{
  "d_mlp": 1536,
  "activation": "gelu",
  "positions": "learned",
  "bias": "none",
  "init_std_up": 0.0255,
  "lr_head": 0.00486,
  "schedule": "wsd",
  "decay_fraction": 0.739
}
MLP neurons of a small language model. Each row is named by its layer, matrix (down: output weights) and neuron, and shows model dimensions 144-239. Each number is 500 + 50 x the weight over its row's rms, rounded and kept within 0 to 999. Numbers have three digits each.
A block is one neuron, or neurons of one layer that tend to fire together. After each block is what it responds to, as a language model described it from the Wikipedia text at the highest values.

L7.down163:489489481513625412515535543583504453487459536516528558579454640409417522426464527524476514480498522507486490462487319460452498443487434506590526517407508540581517558475495513490558504481442507452457476495513516537504511442600542515581444533458483460446498552506465532458593423623523461588
L7.down328:423526603458535481507520501551502428588461504490512512440475549494466509518450457455490456545508592470560448531459485483549510539473477496480533451498529613494505468490492542490529578540450507536499418553481494521393524497483483557498519498538562500541464517520408517469498570590382520486
L7.down347:543538422455545491585557597517519550487522480573451477530491514510397523433489393446547417514498500465557440281553547476547516551527478560530606538494468409463645511526531463639498520463543578516422556595538460439538471415506487487505428533537562488435513558427468508517490496544392473510
L7.down409:501401512479459468496486444503537506619499541509446461487443616472507548545496498540525519477491470558423510464482462535555544617551481475497583602552463535545513510560510581527455516502469582495563452430586507551591479475389403489574450512546493465492535500429522509488427588525536495434
L7.down439:607538340460470443506497494600487456484467473442497543459554528494607453487491519412452515479527516569545530497515541491472465476531523484594569496559459557478470561467492458509531441446437386546482519502488464575568474519445516498533442521471519440412573508586543493496514455464531572468
L7.down698:490495408607489518473514430539508511458467502447434493477465595453452537520393442490494475422552497476434557533475504456490553579576500472506497446544536511478508536534453520523468482463492528422525631453483541553446501550483441433615522536490515478518460492595458492552504504414448393494
L7.down750:554486483522495454429498511532466536467500455387495578524488534509480523394434586437574502471452499542577495485561510479519502500504582584370510413391553461518444455505491431530580605532408404468457486418454548448447452523537441502446491424520561539502475512463488414524510534524506500478
L7.down984:457443497502542507423479517491509497465479567545511426462451566508536482433430455449529443445608557581490498543625496548468646451469519472551464525518590582514509515447479427403493516479495487537508501433491521492526561486479436433575519558512529580565416511525435572513553472606473442521
L7.down1146:639569400456532469524490517586526602478557496399514502472557544534500538428527444553565461580470545490405469463427512424377425552544533502593491444480497575477511540509541548459623432601484516460490511381512456473522489466465495534519541525481587505500440546491559381518483468373532477538
L7.down1149:507488557458488520527555566537505440454507480369498458461504590465459437517422406511512459507445626475504564455470463477499476537531374470480423509562496467562463520516471483531536448509553445462440504577485440563480464578507506508423479606456415580488392557512493499536479472645464458488
L7.down1169:503556486541554542517515473501473504468403516494533461458387531456627449491478438373350454500558516506587450546505526533555411527486424463516398521613557450579541545407499486458535522507549391468561589499565522476548510509457511583493448436565537589490482429532557443463525501519462466474
L7.down1223:500457470473597516500557417462520505519499460507380477412534572464510415484538550496590479551435454530580526577402606539476553519405530474519465536435508512465578531500444500430513487477486538495480490485557449474487496559537466502474410433533550582542487451535471523566439460519549489566
L7.down1257:454367423519374462405423528468508453565505559470505462414650515601585448521463466522489519472430541476500525487496495553582501548469458484514525441488509481504525559374501435536458483564432517489484541497512597535544448544492557430562456509490461546494535488444536531505447455503459536604
L7.down1281:484503552466469581475512531501486539531501416539468441430527475481508448553532507424539518461538522451556414409533424444548535476473428466512477476433471429562459505620425514501464461499493596459403523470456488433546487580458583466521514542505490547463593440563520374438523539476582491506
L7.down1342:556549559599446498473455451432496530545517477426453459518593512464489534462508403447481580497525398472469426427520420592466406487533549531515480395495483464514446487587467490497540522411513484612424491515426571457372512472556427527525433488527456518467586583541560472516495435441413483519
L7.down1484:417599472487464523558471525373511427523464497449469512438564486428452544549483613501498482538575517441501479500527455564549456489507433511553545514565496551502535493448566485521486526538517427559580482483591505530519497634472511558428492489509521547473495494533479537609427516466444550472
Responds to: Phrase-continuing connective tokens

L2.down416:538506461474482534501461520530584455537506470555488451544528457587513527540492572476530459520467503444503532484489568528526535482531548474506536466510459451380511616524496479532493558462509524519525499536499471577495523505463583490409583584498456421482539447490561537554512458519587565510
L2.down530:606490397565469547496470477552548578502519522524456521528504475609541489515520502443512496503479444516572459488510566533605498559535570495525604459481421430337517584559467454522488518497500479558517534526553507548488473555501546521376514510483455544456587392490511518472503403493531546493
L2.down848:574439475556479468517491490528523492502539515518488512479565507598517508521504511440523535486505464516554468504516499492567510629543523502528602430458447386309502565563537469556523484514464474547502497464585499531501517558537551536375538506498445555457572384553494458495487379468556508538
L2.down1318:579535408512480497494464511532469499479582514490488482474519509608502478502528542479465490477446477455449466452486486470561524577577630538536587482501447460389497629546479499511479457539499473595530593518596516566497511532467491539392535509481526489496601405466454497500483417508565574494
Responds to: Verb inflection suffixes

L2.down1:542476480538544501450585520522466495527483566613560488498536482573595481432438511459483585439545497500459605485515539513482539579483462454444429505511435441483514442439549542395542462484501511487516509484444563526479502435541462546505432529487555546572469469514515505509467559508552524565
L2.down360:482484466478432546542492538499517516422441494514462435465472607509535479505473504612544498498422475585476537522440425553435472580530460533503517480537519530619550479491583424541532571554547530479536451512477472460455535516502471505486458551588592489511547508530506419434474538478488573558
L2.down387:445535483473526512555655470467479466465390540529540562446531538574537488428507466592507533423509408542435558512430429511470472472467471519442428549534498527532500425416530383557567552488494483544507453528474544533529482503518438444459430499562595562564527505490468427534491534466515574569
L2.down1443:532496444492500508529569457471481438471450535600522581549503495473481494467584401499506565498404386533478575523412453566509507486531462550489467547498447453499477537386471499482571568416533429536508434584523506590524483494528492487436353555544476535574548501513517465546485529483586491490
Responds to: Row-start pipes and dashes

L7.down89:465548482466547502518425590560502460483580523402525515434474548407356552446504597508617483536469484567476451497481542507534513483493435550511530466505490554458478497395451528534564541433499566462553537496550448485421447479569466473420552491501528489498413585515559600475579527455519449515
L7.down443:545460537544532541540468441520466486555504589483485474571445517534515533464487446497475550517515517461417498447486416612513593498545494540456454471399464480560524495476494574460412536543491528456538580461594436531531528511481488502548420456483494541482551516539459510581628588506448439520
L7.down534:464543471506465461461436537515568501519437418502478538510399462526532476478466473627587471501532490484494485486479485499527518497503435503492423405588486526581637521455589561455533551548474441539433531441419447472520462453478478500479496412582550500475526468555521545488448504477555502536
L7.down734:508551510455552570480530465475514483442530474473521515503474516572522544546527455495600495537517550554381469570432483525441470557482485569527524502441521614509506521517452609484404560376481520474493451496436410480559523537524457482497463493507526515492459416520496467583523450562534483399
L7.down768:555526406511457502423468472461535447540518456489468520449444445475571484537424501550469360502485536538511488481515524475494438493478505466586464455550567482587523494554532517453454412450541451461511539559553523570447510526435536521492544392455589509472504513544437473496495488369467488585
L7.down785:457577515361494591454559531545505462540461525541570508618571554543455477426488518459495428560488521518447554431486482530501474551483419542493520397452517495451508571479509468519549494509489529496506495519479465438462469508468560533537554455658497478479491587427574599537435506516529484549
L7.down794:550496466413639488423494571595469417468545545549491495474441506506443597481552582473490655538450499451484536491442448521526440483529463492427552479426459522547483484480512512524494523495504533479471519542568545525583452407513500538430628443466470474436490522473475493475480441582563512460
L7.down812:473538602511569474499566544410481406463598514502513481494536515446509621480494535470518540559443470434547613462535436475459529458424533561439435527488505514537522507532488484515497497468390500506496599539488511534388574541521457510412483563530427415525529482522472509490434508567508500554
L7.down871:510489504482404546536455507552495458492459462486539531406485441446439509417524520447504473580471552399400521482449463464515539519499490537561442492534556533579487513453513499384482540456538578573512499449617490427414481522491521434570458546485480478481556547507484599526507430479537514496
L7.down937:520595569499453534462496518499484439506503519472495450474461550467447492442472593456464500566489463486423474526539505496508497486505456467418606527458529466540499516618487557438402528491427538509324571605551543546532485471465484505570520605453497530390419504528503558517586514640546476363
L7.down1084:499513565510440455431485535483501450479482463523522408472475412571503507447503489496411487492479526491487525513429441500434544549481534571476466458545539475469514617525497410580568562584471438484506579468544584619480510476429507457482463485473464500446481645549435575618500575507550524525
L7.down1173:484531518496554516509552512541533506498509475419467544507441568462476563485466518548517526492506520540452627496359451508517446551447425468426519527560467501521441490482512439502522516512592506453493440562496497530434435585555636462494502514477478494524530498512494521481520424540523524514
L7.down1292:434422539473503418561557468536476491576443440479504459525432518411523554515495532465592397484524409516479516529470536397494592576505577472519570515526604571496496513537405576551474398506545374512472492484422496454530541486470392551541385585501550547495507479519420509485418437503425505493
L7.down1301:450550441423598468540514552518542516560577508474485497460548538462416497437449511455584472491384561461464563594365426525434522493565508482440418467495474622532522570429516475545497485490507543521508540441532481505502484546522458378497403531537425510545498466512469482563528579552510517487
L7.down1423:487514534484419497488511413425536510568568475537507566480458448458544552521481575414483469539581519467421483525548480439501516498418455457516407586499517509515421516610473505548600487558495428527563528564546503549405541597479537461540418536545522539495607473553415524541410582572437490508
L7.down1452:502528481501472564509566461548452357532485491467594600564447500466563481482375419429525601503429556500476521445410501475525583488556445524505466512521529527540444470558465506586574534486481484432443504454511527484501568502517494540386519494392527522589493409469587522465482501500506423514
Responds to: Plural noun suffixes

L2.down348:553534437516468481496453506544551565482538553558453497498490418613548490526520523431532460520494402506576482441503496490578509553532562495501635478474378395365506555565468448559462495550472484548508541527503481518490470553485578500396517512490486489478565413489516522506511411451487586540
L2.down352:558499435554470508516463491550536583486546521529506500492519451613546469495542541397506469512499464522582459463507529468572503588539592468516595488438406430355515528563484442545460497562481510554507510510596455557481499559504548536418479496446459517482562450530488537500471425452520549491
L2.down748:566523443514468505513485495538530550503544526519483482514497465602547483473519499430503450494473448517544493456476546524535500575490584410519621494461405427352519545550493429540471501538494498582487516512610461567500512600508556501397534490450472505445564458516497544481476434452540539569
L2.down1396:583500415484479506468449496564540540501549499569472472537489415589552453518533502399510477531480428517584474438482515487599491563523629496531604491504415455367516559602476463558470504541476490520501539492588522565500509553527585513397529532446470499493550408475470535477503402454541564515
Responds to: Word-final noun suffixes

L3.down264:539454487469575448498585486479484424493498593558511468490427533555573478487543490568439536569516447521508536423454477563450514534462470504449525486464432449513534504448487515492568478464567529525576473543492518572485488491493459399526487565498563547569506482470474481498415492482594559526
Responds to: Table row opener

L3.down765:393498479467466523468449501629539497423543517462475503560516553544346511471488594470477491549496515519440504462460443471408484467515533398468467464550530552466469453497422490529612455502469477423508487494459549521513414474599495531493559474475453506549513533407395543524379498512462494518
Responds to: Plural noun suffixes

L7.down69:595506451519573503492538541550490518399480553554511419509464530511537379390475517512482507491478452458491414514493417466480541530538520565479422476455459540410530509460495462475482470427604482454535457543435503449530517594561562481457466507516574592476504513528532447526521546542410511533
L7.down94:596469608523479505527491509458513545482519568560485433512476481576566437484484498515471369482515575505499485433540468558499513512509535477489468508512502472558406486509512486551392524507531446499523580465578531468500542564641487549469518459447605439518479512570490494491494501394466507589
L7.down218:474494609453645565464575447551531495489424510477504398476444550493461549489552542625486488500500510467485517466422569475509541469595501429415515502534498504525456515476489521459476444487553630501563577549451454514606618539500568472300452499564481476472523430585501555500429480546551456435
L7.down223:470482468443490527467532530517496540591486495569476498492514499579537435473511488450539546480535502433436461513563555462473423461507423512570573486570450478463399544475513437555602501484585472528492542571513490477518463505446418479498524491526513485425502559493481391457486487477355559455
L7.down239:487488520550570541586482399552528458485509440469470406460509600452431498591425505539582575558525466545428553479449541480503475440464438594510440427547506542474451463490502607535513580537501462493523578552463520484487497524507587447463520561522518503570542430500472594419545531637487462418
L7.down240:469485513537522468536417528505477427500475489466534433536569412428503498470497517461538482557474554464555491438523457629492557480448521513403493554451491518530468516498467522551510523529492564509549484442415518479569568366376524500505543546461495437536421420437488478526388551535369555550
L7.down448:493524493456543572546525456515477489440528488478506469475506524444504455523495474487556518545408494506526462558438538506477571517479578485491501477535536533442475445526446513423405455448534599441500435500497503474479563515438499494523561586558494473418492502558536493497457575565541524486
L7.down630:511540492584419534488550425387512483521441485474425372450488455542460505518444472522505477469445575506471465478414513506430576494517531505553461535490466452521509450497501506424650455553573472558461472468504559540491504496396477576422360456507513478547519532503507514466454441545421517539
L7.down645:513412537469473470529574412454465488563477456427458470559518536462406542517527486564523482491457520575489490543537545544598440430551505411536509519488450383415496489531531471486428552544551458511620419472536471493446559502389553564554549495532445548458443441547465520483488456608471504438
L7.down728:527484534424474482540453563557536491505560511457518502470498511510476415483544533489553452506487477528539407489496539429487540512457511414493495600607462580500519432475489514546615465431507555510513510433442495504539501499500518620466545505559465605496519567514522464410442392492533461494
L7.down824:541504479450513523498490440441484543483571517487488470612498409508449491513526520582513404439474471405376482460464493542518472513483480546417555576479518363553622473529548463446460501623502541470528435545494526475457469450443370602596591529562521540517434534439583471568447505495493415509
L7.down920:447558550461547647506509467412510550521536352427504480457486523467468552461473529458521444534469515504485539543504509553498404465496515432473416485554508481450480519547479523483431450459500587467487461535473463575406573538552592465512509605579509500498482535472485596458484497538458441511
L7.down993:476570518516580575523462460367530504510505446464447473504490456434585565427506462519575455585515516489549416486498481504416459420464518578503534483574482427504406478408515519560557401419504466483532445479479527476456505429499507528490466547436498527435479520463505505535455585469507443543
L7.down996:514596485497537530438466489447532423500482539471526442474473473562358441518532518495469561424494468555563513478509542559515451521485558484474450488504500443430500525480421579500412476399493452517387566470499449455553461494516486441530539526551470541456445499564538537568505446607456507476
L7.down1327:425541456511593427546497494501502541451462430513501540480583483467448520481492539499479514470489503591527543577494578471465514368511522560480478427560598411457448490435501467487474558538516491411505502514427464480503565516458447406582492364481540461475477446518446443475544456508486485484
L7.down1373:473512509449601662470452433489521465445514506431484407459573449534448557488532564555419656560439577475455589416509512512526490407562525505487611527554534452545540494577503525517509515471533477448574558515459503485554499418469561435511595459406448434369513411645584531487510486507545545545
Responds to: Adverb after was

L7.down0:533520473568477429544488475495454489499379507520532512547492583462566483491530561551507492452495453497526568485502611544455457463582429469518517396626493517511525499545527536402468523529588598560427477551388471474463577559429497456461500481534420404502489457566529510399441519502470519384
L7.down67:490627433481573465456541505548519535574366470547483520513418520558458457522407474439528526438458469568442484526475497502593553579572554497557549580614381363559477470438520511537512560514485501524514517566518565504560562537470512467393498509519547445483514468475457440465499515452490388458
L7.down78:434509477535485492486523477490515578427511446505473456498449599520526461435527446546579484504473531504487514590423529530471558488501535362531500515511497540410497523434472572522513487435523455462594461477438520410516454470588448481487504519494463440541543499406385490535414472523528519478
L7.down110:492398473429473545503459536463494555463413513480556484495516517535432534478536504566514494440543595522547527440563485476569520462445489517523456407556567520547486506499427533534540524431548512362441542477525546525591503513573584584465499487455504485469431569508489521610358536426502504501
L7.down232:569536487495529534499512517529535526576553481581415498526515468557439530492495530536507481419540494602554494455472471548556580459510568506393545447503416446429552472500585454516480455501502570512478566528418502491526565568568443520495567443535495480518485436526569464513393564513469593449
L7.down245:504506464465393450570551541590506513473479478437503570563508559576471485618560485417480411517570457473413534444451579496526553564500470535520628489459495445494530537516493449539487520575518463505525566492484520533575527513475481573485539543530465545546590464538474553579500456525497497473
L7.down273:514490474516545496572490585459480480508502546515475488537576538474485525523531474464441535532454589454518491525519563532480537355493490478596465555575501502569456555601443644455483638583463540499510498509501476441521533533540428529520556457527410464460599551442480523433570422517626478472
L7.down319:547493486444478535507482469495467489510466524508518485461435568583363510602595496563419452524540482502472494500626487427534494491479474501469502459374571544489582488588533484495479510507510538520509485470534435517522469481455545601460459480615446533487512542498512588463471485535484515470
L7.down339:526550516573493487478483469555495476620434532492496481494453495520466519398499446546516554573438584481465504464541506458480547476561489508508477520451548607498473545406377582499465470513404525488518477402504563582513483530518574545576493467527501545396558511452453540446481398584556551505
L7.down556:590435523546497515405545542625485588458495459519524477426448526516471515449520467480510464474532576531408535499484575455592520528494503461454478562540507532518429545450429507496440519454514530529542451576518451570520566608474459510528517484590472501539504456454542485493578491533628425491
L7.down685:493491420469515481510535627471453561506478498472494575540534611473407480539580485525475509432545440592467466486546490511479455557477542544482465408470572432550496512504515508570541471544474538518411491572552510544451448446576420521416407545496478431439459505545512476494462530489453623453
L7.down773:423485465510528511452492603656462439468524534477503519533529505504595520428482397515506505584473494551489433460435426533515467509443455423627462471495474526536419532521525509382536431548582592500594499417525582418457514445542483493589511534450493528363498480495448376450481477577533500527
L7.down793:497513516552550560531548519557468574502523505536486516511423496470416519539490499525425497457403511476430480517521545464504528475460438435537369525539551557496467527549508516491532546520524611505517472546468580470552547565530471500498476491520492481455413542486441517605427495546449519467
L7.down974:445466526434524499490414492477466459451490537554462488466501465488509468508497527501546609546457519502458472464530445538478564444511415478435602535553448481496563555505478570473564418445546469518525582385507415497484497586556552458529513478506467459454487542449513582453482506405543454649
L7.down1300:527468487531556427387479455474497488415587570607489429467524427494582482440561561417449565533456497456482499477564447426442501522467504580500542425519468500544467492576478517528585516509486538474448504504555607458423439554483533605553441474542458479486441543484586515552506458502533450557
L7.down1471:497548410435517400529530629530491494542542498533469544503470591489406602593429462623396490481484501561489495467485592528572464483517478534511476488527517559528496541439496519446464591575436568511478481449531443496535470471509534440549535537446481450450543553503457573510435423501432545458
Responds to: Passive participle endings

L3.down1061:575497508515480517420415484541477571523569495580486463541510458619534461461508502420519521505507431519561469511469478521572533592513588463549608467487379430294502578607518466591534501496492473554553530498504455528480515553528560461374512564498457534445573443531485507449506380447567567518
Responds to: Split-off -ed suffix

L2.down24:433506423507496437515515489541478405565556469471425606474437552497465544397502567550567502538477493487451374563470524573484474459450547474513550583559432542502570496549427564531477463472539493566423533494511559594461506579550514596500481492463598447469431468412436588527429486597463422384
L2.down248:470501431475482522528419584576488567515537504496542523438423493555453461567452457441597578479493527449548501492475446487466565502451506576539445519567523552467578528568539543524528475490546480466519456520424548487455461553483515454496489507582660563548517500472464488421431408437466473427
L2.down735:476548432539604508543527420466472549403533513480452469374512532471477546470512531568583466565453536446536460511560515536455494476492525592449566544515611527603520476509596597554526516525599504453480488458538486536422553378593517480527423534563560455481540518427465583578462504548528421519
L2.down904:389436508531530456393417552579557409599479512640529566479485532508467448534491477512476561512463462533466466464514500491552468473508539412502486488503455561524507515425550531564548440481460524516526465503512540524542433439619543557418492470509455486490546515593472562587510467493484514464
Responds to: Word-final suffix pieces

L7.down14:498536461581473549488482555438553487606426498504501511506507518522394538533591578499457488515481545513553552510509533505450518473511506523488381460372528463460449480439483478488507567433448498529558525530481526563453467474466569510586447541526510541566459438422550387421460471541523532467
L7.down32:446505506461494571504612528475528518441563530554469529570517403426546507555588424484505505487571478470539537417501487545377463516567457581497525440458416506503523483480471484586572668545450582430507562586412522431489525533513576522491514526503512454492425576486555433552519513464482460453
L7.down137:511455512409528558526515668599474520476528397539528448490452522569398524519445531457580498492438542567519436431605458432469515447473436491427489484510513522494496485516500586530512530504491542454468549519538481522575507566569473608446503491405521435470466523507543506565540560558481398469
L7.down148:480536596635507492499528534419505545389428426542531552449489505488626495575489440527434440534461505404514501541501457494448559561408472458581519535431517485536430532479543499543568497508552488523506537468472534440481492427476484469581492542524518436435430503566461484574553444464419481532
L7.down195:507468554525531420529420451402555507536531492449445487551532485491485453483550549451435534476545579571498484562586352468465560546487494555534493466549480499499457475453574513536586433482474440538470532434546574514503476458533482505553587488525495419490524459438575551435437554511528527437
L7.down349:415519477545436474400570511527545520512494601550508553591543458525567587464491560474534557516438504423482505413508493481549455584545498446540555440524512494553484513476609489457548475508566476446439565470578423537547454457453571559558506496443533440378527454528520501463504499528470506459
L7.down420:461500532452486476473535462561480480486516432560637521594515629532470423526553560514405488464390474503451424497504514502528480536561526392557486517495551466486460480513492595538475506508529488490516533505525487518447487554507360512494584487609550454369537499455534642521488496612469452508
L7.down477:499501586532609540548483571558522499478515567458484496461464392463426611402541520545596560562489490463421495600520431503595470591539411506550565488484525425536401520465489419424509455383453531600621429458432559489486518471474555461469535553509602461470559485428469444437384523567498490413
L7.down529:498458525486543539447517547471454464610495475484468563504545464567478596466495531453509501453514467539550521592451564485467506495493481509536535545459469596458525358573491436448479460561481550491583529526413488535504551515511464541541555367579491547411430466503510469499553516574530578487
L7.down546:465466536399414462396481351533518476478542442491488472554500427550478500560453492578506461571547445549569464411498483531495455544532412514399507413525502426589469466568550552482558570506478527495541593539445495541470515474452448451610541468445538496445425541474576521504410464546550455447
L7.down889:558588531509542487472459485461494493536556522518445518556515412595530580455449569530451454523443438558521446459518424540491493450557580514402507436500434430576497440561569448591412595525537486425442533577497608565492576485530536517516545505479548527483459465507424533531499496535458508436
L7.down1042:508541506568577540520563517614480581444421501346436431478453522493422497449578523431565511539550490503510606502503440501473577507469501519475460466473499489526498500487456522520386569495489549525529469566483551498463557332510513435545479579489532462472406476477519496570455474591542481525
L7.down1176:397484566523482445490437515514551444539540470557499539616584443478429496479486490553430408401501475496474590430471470609554487614377412485540525553510568361586418502543500503536485477536544496504430511527411484567453490536508547518495452459515628490473551513496568494469440468469496513498
L7.down1279:517613527496383539457594490431496466568503519465464535534488495548526484479523483446543479525540437535603521449452612456483497453509608568430493455496513524443424514479544410433483511550507509552429430490550607534514572510444498488498434487497600528481509419588541505456494502529515447524
L7.down1307:483489460567584612463580463527532532538527589486504539469515463531530582430420555441592526496484468571492576490537488532481468462524460443464502530476473549520438481435518510472507490495450538504564476501509482489380573514465464509457320461455557521570559502448551368489551465631430483458
L7.down1532:411456539471501509452496507479504510492562617616481567458516489501460534474511505460505524527523501554514407525579493501458452473522460493540514536445462489582448430439520545547575513533521530503476418521563418583482539433549460631599449512475526482470583524459570476441376538502452505446
Responds to: Word-final suffix completion

L7.down64:472495511492601441528596433511505419467487509535527523590494533496460516454412444494487532466608485507546524507514538507464484522595399491488395501498433472486552484504533451477513480531469457601469465547570529573609448494495523541504529498472466472465406531529376453506532481501500538494
L7.down146:572331455486572454519534464540474539459509453483551472508445548548501516498471400458580463523537449496519489518514541529529536526470374577468477593395398530516579443453502470519485548539473611542518508516550565570567372505515458460522483480564580570501486462469523465479527462565554441529
L7.down158:440407516473492597488568473482493525470474539621452510571442544502509557441503465546484586416473411492567456467490502404498521400539547517415557482451415498372586470563543407527557440562500567533503572495521502543531480557499437433559530545525536484499567555478469514474456508508512559548
L7.down463:469449491420562475467486529369506549463521481463521458579567531472423519557366492494453611459573418507473509512562489472469554588485565581460605484467506495437514459538498431516562469532493415452515590450498580491535474471447447462537492561562496488516472507523398528415457459452517501581
L7.down752:567524567451465554507617484529489461459452588472417473495532474534529537393530488398540507550556548519534548479420431396448464455513456474547398554525434443605627467538509416458487453485540520550490433390577495477549365507563455490536428465510506535522456585538470411445516468474508543461
L7.down753:485525534546483477471526473496429421463444534515474559540523524415501482430546511453515486488516453483458500498434458535520535468426477416574479490524481472578541451465496504559482445492556572527472482467548558531471587524573408442490545605464526499482455620363481453507488520582488505480
L7.down774:492490477497472483445484592488534536518519480493541519460443480446585544448446385451457400550512578580479563533496454413501393541435444445526490538518535465613487458410502480451494483437510497391481468449516587500605429585507457413535478475483447468521519509539413579399565427443544546502
L7.down790:538467460410588535450540499498537541541478556534391522525545480582546528464528448505472571469533372572594457474445466451509556465503520508477630482484443477365614390581529487505477471565503481457500558524534522543495577530479503528507561498537495483519539521517529449488504539562433616504
L7.down805:499523466580575603528550480500448424524448526470528565500574485500587483397435457407451456538537496458488496486436469563446488418481422497491517503438413508529562482523459479526592463445527463565487570472617492512490490470540416446530509597482579470564449477551442504559484436583493540520
L7.down978:485526426528550574446546572476489536434437520486504489545489558357432512407501534495500528537522453508478506500475512365399429514491495452446531461504471548449563480465454443563614501503510557510499478551497564515496438457590447534499461487476517475502461536520453467557561506509490462579
L7.down1074:477457365518518548449603467482468536571578572414522505474511519625465538454473472460537497443510460524522458503481555439536536499537452536412535542405430499566539471447456552506554471499454525513442519454414526525432548515452445528467475454545440486566431512493417421439517471452542565482
L7.down1086:486468524503513501437540460419525551447529520516494499567469563534504544502480493498527426552541540531505550485478546534562533473516406547465482548439466563527536470360423593439513428488456487427519427554469590584401496518449558578483459442541482414468437421401519489453484449533506516450
L7.down1309:451498508479474623482576517474540541618500546591437542495425504601525552462485502499517480440510407567608423454500516482554571459499455463373545542445373488448611420563532468504550460505455540437430588490537552535505458559450494501510438503503532540492519492508440458533473541504483548524
L7.down1417:415440493450541433461521544529521567534495481527467546511472519521572489518534508471429498546439534499474574562529536446546456550534494565535459422512541512560508470564514438396492477466537486505534553532455519497510446540447523396470475498505615429577485430499536495475585504441560599479
L7.down1486:410547436519592505460599434454489555447532520480520535493462569513480478495529549469452502488622430598474425501519527601458501538550414467401395478532456498484407512435464470486536533457445570508537467555411549480404536474515484533489371517493456481513455455493459348620610518500482523529
L7.down1493:443557400530480551348549490400497424512485453507455494558454531413593537432417568456559525527425471475481488414491481488560442503476425440439622466552456459516582508499531532463437422559547460457545426601457507535567482521537539530528496589517463450508487527534501563527460432482561439499
Responds to: Row and list-item starts

L2.down373:560451510520395466480498493452515458475519445583435426576508582441542505505432571597567543482459610507406450520598498488521539484436480540482359585584433521602464444533530455554528500520484527437537594505428586410507459501517503549517457493495481574637502540482512441509455511498496472462
L2.down654:510449600549580559449463457520507440461549404433486458509593528531476490490501579609557513502504505453486501546492538539510484546498493514484390621571448456432476485515541513480510468531512551523527566495407567473498524478533554461537479527500446474516567531507520536413435459614498499504
L2.down819:504419569539518564517499474431515428508503479508433438430563509450436497557538594583532572474426537446440482486502456573553478511514529537518472493581492417492460481501457554512539527500541510523480572508458474457580487507555547534408495526511572455461583547632522537435443474546546519479
L2.down1295:440525529429621652446529484492478464536547445447458481546540491514454481524419570643488568520454499440515527540477547448559482497502487557520469547531529529448479467439422541478494504473529517478524515490439531478535465510501502480466452512561528430457599519518520599453481511607518488503
Responds to: Forms of "be"

L2.down78:493565475462434510612500498519487421460583521572522534547508509445502533475528539586480432475468402494420582576509541555454522457476515457497535452550528499520459481497475458507507494483530576484427421592484497405550499478549490497533502503397540486508490538552506505479456459431506532512
L2.down922:576543578490528562501475510490485587445568510488563523405482570548531439535520464588528358504455484491394544471605506550470521499508536544556532458472470526467395484526545478449526499449482468475509504501460530516501537502503559483474537546484540484553589438501462493465465424486423504432
L2.down1099:523559506500514504472452560479501452510425431502490473521497489516575516459607502600498535448515517417374560416524587499451373535523551480536468418502404552479481531494624417492473506473502470475472514489458547498466515484556516384401463436506489408478578486545402567471603513483484442465
L2.down1352:482508394440479478552487433525520493481521426511518499434545479507500544549530556486474517523530495516468483420507411464491465534494495506548499464456573575416514508487483488443518484530510538489475535596482502511495531555420537525587503513583484427536536543577472464486436523542492476505
Responds to: Word-initial "D" in names

L3.down985:513496461587540543479525522503498517468517520538480501560443519505515503474498382426499559392498489478488449465497402463410449533485434475525521554486475487541560463516442528429574547521549475545528535512462494446500466540551495504491426556473585432570527459501485562475612528512480500557
Responds to: Field separators in lists

L3.down419:452487459462560602547528529482496528458474449432503517592532442467490509501539472430582388407550494428651478514527555442476522491477439498556470538513539453426486429462475506476485611551527526514560518503513462493578477432481554483489536476569494453521455498512496524541507460615463519496
Responds to: Sequence and former-status words

L3.down418:461488453473401484411528510616502521528509456458478469521373643527530476424429569503445530575519532574498505506439514500506582488463531473440422506449482616509519502536468609506512475493514499497452469494486514543444535561537577503516555556476561495513450458446461528543426481519536467445
Responds to: Plural noun endings